Weights of a small GPT-style language model, trained from scratch on English Wikipedia.
Architecture: no biases in attention or MLP, untied embeddings, normalized queries and keys.
Training: 403M tokens, 6164 steps.
MLP neurons of a small language model. Each row is named by its layer, matrix (down: output weights) and neuron, and shows model dimensions 176-271. Each number is 128 + 32 x the weight over its row's rms, rounded and kept within 0 to 255.
Before each neuron's rows, "raises" lists the tokens whose logits its output raises most directly, leaving later layers aside.

raises: "ically", "ical", "rea", " Offic", "cl"
L9.down272 [183 126 130  43 152  91 129  93 156  71  94 144 124 113  62 131  67 188 113  97 107  90 128 129  96 175 109  96 120 134  93 139  98 128 152 109 109 106 175 115  87 153 134  67 101 107 114 140 155 165 173 136 109 127 111 119 124 138  91 140 107  77  94 116 136  55 153  94 133  98 129 179 108 115 162 209 113 139  95 140 102 124 188  71 130 146 148 163 185 124 107  99  79 177  69 121]

raises: "ional", "ion.", "ion of", "ides", "ion,"
L6.down86 [190 143 115 124 139  67 122 147 120 134 163 124  69 188 178 143 136 186 134 130 127 119 115 121 108 114 157 127 123  97 200  32 125 124 107 187 122  93  94 171 103  54 143 212  90  84 148 121 118 145 126 110  95 108 168 119 118 158 114 120 125 123 207 150 174 146 105 125 173 179 104 176 111  83 145 179 125 119 171 147 152 139  71 132 116  76 146  93 101  91 108  94 138 142  98 159]

raises: " serve", "ify", " continue", " provide", "tain"
L6.down1031 [123 142 115 128 137 131 147  90  93 176 112 115 148 160 140 130 132  22  47 128 188 102 131 158 171 124  77 152 143  73 131  95 115 167 171 136 118 148 113 141 121 177 140 155  90  98 140  80 120 142 111 139 160  78 191 117 130 103 160  87 118  78  95 150 136 164 116 108 128  91 151 146  92 158  97 150 130 104  60 135 163 122 162 124 143 160  99 154 142 159 154 134 107 133 142 113]

raises: "rit", "eh", "il", "ied", "ille"
L9.down752 [125 116 145 114 175 114 107 109 151 145 118 115 135 143 137 151 123 123 134 107 109 171  91 122  64  74 127 137  96 100  90  82 119 131 118 158 114 134  81 119 104 115  82 161 122 103  87 111 158 147 140 164  68 122 148 117 116 104 124 101 128 111 180 108 108 100 141 117 110 146  97 119  60 146 162 183 117 185 122 107 174 212 112 161  84 146  94 149 104 139 195 126  96 178 129 100]

raises: "ever", "am", "ating", ".", "gn"
L8.down555 [147 126 110  82 144  69 152 171 150 119  98  96  73 116 167 120 159 120  95  96  95 129 150  92 103 117 116 142 142 153 123 166 112 113 105 106 201  94 128  65 133 116 107 135 121 148 117 137 165 145 115 122 102 128 138 168 110 102 112 108 153  92 142 142 154 118  63 199 100 165 149 158  78 139 153 155 162 109 112 129 175 167 184 164 156 115 151 121 157  99  99  97 146  73 141  66]

raises: "med", "pe", "m", "pl", "per"
L6.down1170 [121  91 151 111 129 101 125 152 137  70  99 159 137 126 155 155 163  64 128 187  65 150 134 144 121 137 148 172 124 181 154  81 140 207 111 145  81  85  86 107 148 180  98  95 125 133 153 180 113 173 156 151 175 121 157 114 145 139 151 133 125 158  97 131 128 108 141  86 160 138 157 154 103 122 112 162  97 106 166 121  42  69 103 189 110  92 127 100 173 144 138 181 101 162  60 192]

raises: "ations.", "os.", "ation", "oble", "ation."
L8.down1176 [121 171 202 119 142 149 142  97 132 105 113 177 150 118 130  75  49 167 137 126 128 126  38 142 155 213 120 141 154 147  94 107 110 198 139 115 102 116 110 138 163 117  90 127 130 130 135 149 115 150 190 150 145  94 147  58 110 135 124  90  99 104 140  95 158 132 124 120 132  74 162 120  85 150 136 158 217 173 130 146 112 126 139 109 201 122 128 152 140 138  74 148 127 137 132 145]

raises: "more", "by", "w", "ardo", "wa"
L6.down494 [ 69 166  66 161 125 132  83  95 142 116 119  78 137 129 126  91 219  92  84  49 115  71 148 160 101 144 167 155 163 160 158 151 145 108 122  94 138 159 144 123 142  82 150  83 153 116 114 182  75 128 153  61  82 154  98 105 185 126 137 110 199 103 136 106 115 123 117 133 104 115  49  99 133 145 170 115 102 100 158 133 120 110 129 115 120 177  91 179 116 140 109 130 146 145 117 154]

raises: " year.", " year", " day.", " month", " gener"
L4.down854 [128 159 123  99 101  91  89 150  99 142 112 105 100 166 137 111 192 162  83  75 127  98  99 186 146 156 122 130 130 144 181 111  98 177 129 118 138 137  55 142 113 191 195 149 180 181 158  98 104 114 111  84 154 181 125 177  87 122  91 204 120 153 139 148 133  88  94 157 142  92 166  62 164 173 130  94  78 139 145  99 148 148 160  81  72 153  78 159  96 103 144  85 110 101 183 180]

raises: "-", "–", "−", " - ", " to "
L9.down659 [108 125  64 110 106 148 153 160 164 153 127 143 114 118 175  86 255 134 140  83 108  76 127 137 109 111 104 115 153 148 105 160 103 135 128 128 189 160  80 132 121 137 118 156 123 100 142 140 130 158 128  56 115 116  80 156 132 114  97 154  98 124 126 128 163 104 135 113 115 145 118 125 136  77 137 105 101 152 134  89 119  90 111 122  74 139 102 154 101  78  88 147 164  53 146  94]

raises: " elections", " election", " legisl", " viol", " Democratic"
L9.down348 [139 139 105 129 173 115  94 112 127 212 137 139 180 118 140 144 103 176 139 156  51 134 115 166  43 140 155  83  89 205 112 143  79 142  92 134 175 124 105  28 118  80 126  81 114 134 101 137 142 107 127 156 119  65 119  87 143 159 157 200 103 184 163 118 126 118 130 155 170 198 102 201 113 155 107 150 179  89 164  86 122 161 119 179 129 102 144 166 154 112 103 119  82 129 103 110]

raises: "ways", "iest", "way", "side", "ier"
L9.down1558 [115 125  91 153 123 158 116 120 138  97 189 184 130 141  57 165 164 133 104 131 146 142 143  70  61 134 157 103 132 102 133 170 139 124  64 120  81  96  97 156 101 155 131 155 107 102 141  34  89 145 133  97 154 128 104 135 128 154 115 121 138 166  93  64 142 134  89 135 116 151 141 107 138  88 134 129  71 157 147 123  83 157  70 125 112 132 183 147 161 114 162 162 101 174 141 162]

raises: "ched", "ton", "ty", "ted", "rell"
L8.down795 [114 110 165  92 155 118  81 125 101 103 150  47 119 109 100  69  89 154 181 132 143  89 110 112 150 130  77 127 188 147 130 151 118  85 158 146 131  88 132 115 130 150 111  73 135  91 205 125 144 135 152 147 109 129 153  70  99  61 157 125 103 146 127 157  66 142 131 104 124 127 112 117 149  70  75 176  88 110 122 116 160 101  73 142 132 130 131 137  95  93 131 131 164 148 124 106]

raises: "q", "hn", "ñ", "unt", "her"
L6.down410 [161 135  94 171  69 157 108 120 135 107 205 152 118 154 100 133 103  74 132 106 135 128 142 127 132  99 106  50 128 123 135 130 108 178 155 104  94 154 168 128 121 141 134 164 109 134  79 193 109  69 142  88 168 143 122  84  91  91 123 142 131 166 183  77 152 130 126  89 129 194 138 120 140 124 104 137 103 129 147 109 138  99 133 134 194  82 183 102 137 116 127 134 152 130 127 125]

raises: " squad", " releg", " side", " club", " league"
L8.down1223 [146 162  86 151 174 147 104 118 112 142  83 134 159 159  60 117 148 144 108 128 138 136 147 151 112  84  91 117 124 148 166 144 115  39  91 153 150 137 101 154 111 122 102 121 101 111 169  81  65 109  61 122 161 103 140  92  48 151 119  81 113  84  96 128 121 176  86 154  98 129 121  93 150 130 198 159 142 146 124 188 196 169 140 129 157  92 168 110 139 136 122 148 185 188 115 134]

raises: "tic", "t", "p", "ms", "m"
L9.down725 [141 121  72  68 189  99  93 174 123 153 114 120 156 143  76 141 126 150 110 127 125 100 157 153 123 122 123 152 115 113 104 132 173 163 129 143 181 149  96 134 146 147  94 143  98 127  84 171 130 130 123 188 137 103 112 140 101 117 118  66  84 111 133 132 131 154  92 156 120 132 148 128 106 154 155 155 144 151  63 122 125 104 143  90 151  84 123 196 123 113 157 179 142 124 115 128]

raises: "o.", "os.", "so", "o (", "t."
L6.down670 [161 108  92 130 188 101 143  68 148 168 140 138 193 133 174 126 132 154 153 109  89 179 119 142 119 114 166 115 125 128 108 122 151  87 133 127 106  85 165 120 132 177 152 111 214 165 133 102  58 117 102 109 109 121 176 161 124 113 113 115 155 164 152 114 164  77 146  86 134  89 155 144  98 105 125 126 132 232 130 139 172 112 109 142  89 135  86  93 110 127 135  96  97 101 104 157]

raises: "day", "be", "part", "gr", "mb"
L8.down1277 [114 101 128 103 119 140 155 134 142  93  74 107 118 175 176 185 172 133  97 109 196 130 120 129 102 132 101 123 114  93  76  92 175 120 124 134 143 111 122 135 116  85  92  99 167 131 171 162 106 110  77 134 127  74 116 129 126 124  80 145 162 101 147 167 106 122 102 123  97 137 122  83 108 146 158 184  99 155 155 182  98 101  93 159 151 125  97 146 107 133 145 166 135 144 161 172]

raises: " of c", " of ", " of his", " of its", " of their"
L8.down672 [113 196 111  86  86 103 159 194 106 146 115  96 135  89 128 129 133 122 102 198 117  97 103 105 102 140 158 109 132 149 123  90  66  91 153 161 121 180  75 139 103 132 145 118 153 136 165 146 113 187 123 143 113 164 179 143 129 136 145  83  93  79 127  93 110  94 171 132 140 132 148 132 121 117 119 155 139 122 154  87 115  89 108 108 188 169 137 186 124  97  93 130 139 176 138 180]

raises: "orn", "ork", " year", "ub", "iv"
L6.down807 [136 132 121 115 145 113  90 183 135 117  88 136  69 123  72 156 159 126 134 119  54 138 139 114 105 110 166 119 149 212 177 120 116  85 109 138 181 161 120 159 168 106 134 129 177 126 108 155 132 172 130 129  98  68 135 176 167 112 119 172 160 167 153 124  78  76 132 167 149  82 155 121 187 116 138 114  73  94 146  59  83 134 112  94 100 155 122 137 120 129 145  98 120  91 124  90]

raises: "\" |", ")\"", ") | ", ") |", "\")"
L6.down1565 [125 110 119  67 140 128 157 161 128  89 145 151 101 122 146 116 105 111 125 115  92 119  97  91  51 100 111  99 100  80  90 140 114 167  92 148 116 143 113 162 107 200  82 143 123 152 131 173 141 155 116  94 177  81 120  95  87 111  55 180 148 103 145 128 124  97 227  49 155 122  32 134 165 138 128 134 110 148 181 186  82  66 145 129 167 108 161 122 108 211  93 144  95 106 112 128]

raises: " America", " Australia", " Netherlands", " American", " Canada"
L6.down487 [150  71 130 149 135 102 105 127 143 130  91 144 142 174 128 129 130 128 122 158 136 120 140 115 142 159  80  66 133 154 137 141 154 205  87 166 135 156  79  93 104 101 171 108  92 159 120 170 159 131  83 141 137 165  31 158  96 108 139 106 188 105  85 139  99 105 123 171 115 169  79 148 184 127 140 132 122 169 131 142 143 118  96 122 131  86 105 163 117  72 123 155 127 100 112  90]

raises: "o", "o ", "o.", "o and", "oen"
L8.down404 [ 58 113 180 157 126 129 152 100 155 102 183 125 154 115 158  98 150 131 129 117 170  96 108 119 142 127 155  72 164 169 160  95 104  81 107 145 147 133 110 128 130 171 139  84 160  95  89 138  87 170 121 159  90  87 153 113 141 130 139  99  94 153 142 158 134 105 156 154  76 120  69 145 184 124 185 105  97 110 140 116 141  72 124 154 138 160 142 145 146 140 133 117 172 116 131 134]

raises: "er,", "er.", "er", "st", "er of"
L9.down458 [112  91 101  99 123 124 199 139  66 152  97 146 129 162 169 112 141 122 186 194 174 118 100 187 128  87 160 163 137 153 138 200  70 112 130 129  88 146 159 154 191 131 127 120 172 125 180  97  95 146 114 153 160  65 153 170 146  92  78 142 115 164 167 100  83 174 129 129 151 108 150 151 123 166 135 140 119 104 122 179 121 132 149 130 143 162 102  86 116 141 132  79 126  38 194 160]

raises: "ista", "ida", "isions", "ides", "ideo"
L4.down1218 [150 115 167 204 141 111 198 165 176 110 149 156 123 118 157  83  82 117 131 128 172 119 242 133 118 125 174  87 124  96 152  94 183  81 121 146  85  70 142  91 135 145 115 129 195 156 125 132 142 134 124  60  74 148 105 112 111 122 151  97  93 138 150 108 138 103 131 108 152 154 106  74 145 166 102 115 119 154 150 101 154 148 148 165  58 146 149 166 119 168 110 108  92 131 105 119]

raises: "inus", "ine", "in.", "in,", "ures"
L8.down255 [107 129 129 177 127 148  71 196  88  96 113  46 198 150 154 113  92 127 172  71  99 134  49  70 130 124 143 164 146 109 141 115 136 138 122 131 118 112 182 121 141  92 103 172 134  98 133 147  97 179  73 137 134 135  91 138  99 128 116 100  69 110 100 167  85 114  82 132 140 205 156 167  73 100 103 157 133 136  98 115 111  80 103 119 131  87 197 118 103  80 139 165 175  98 115 111]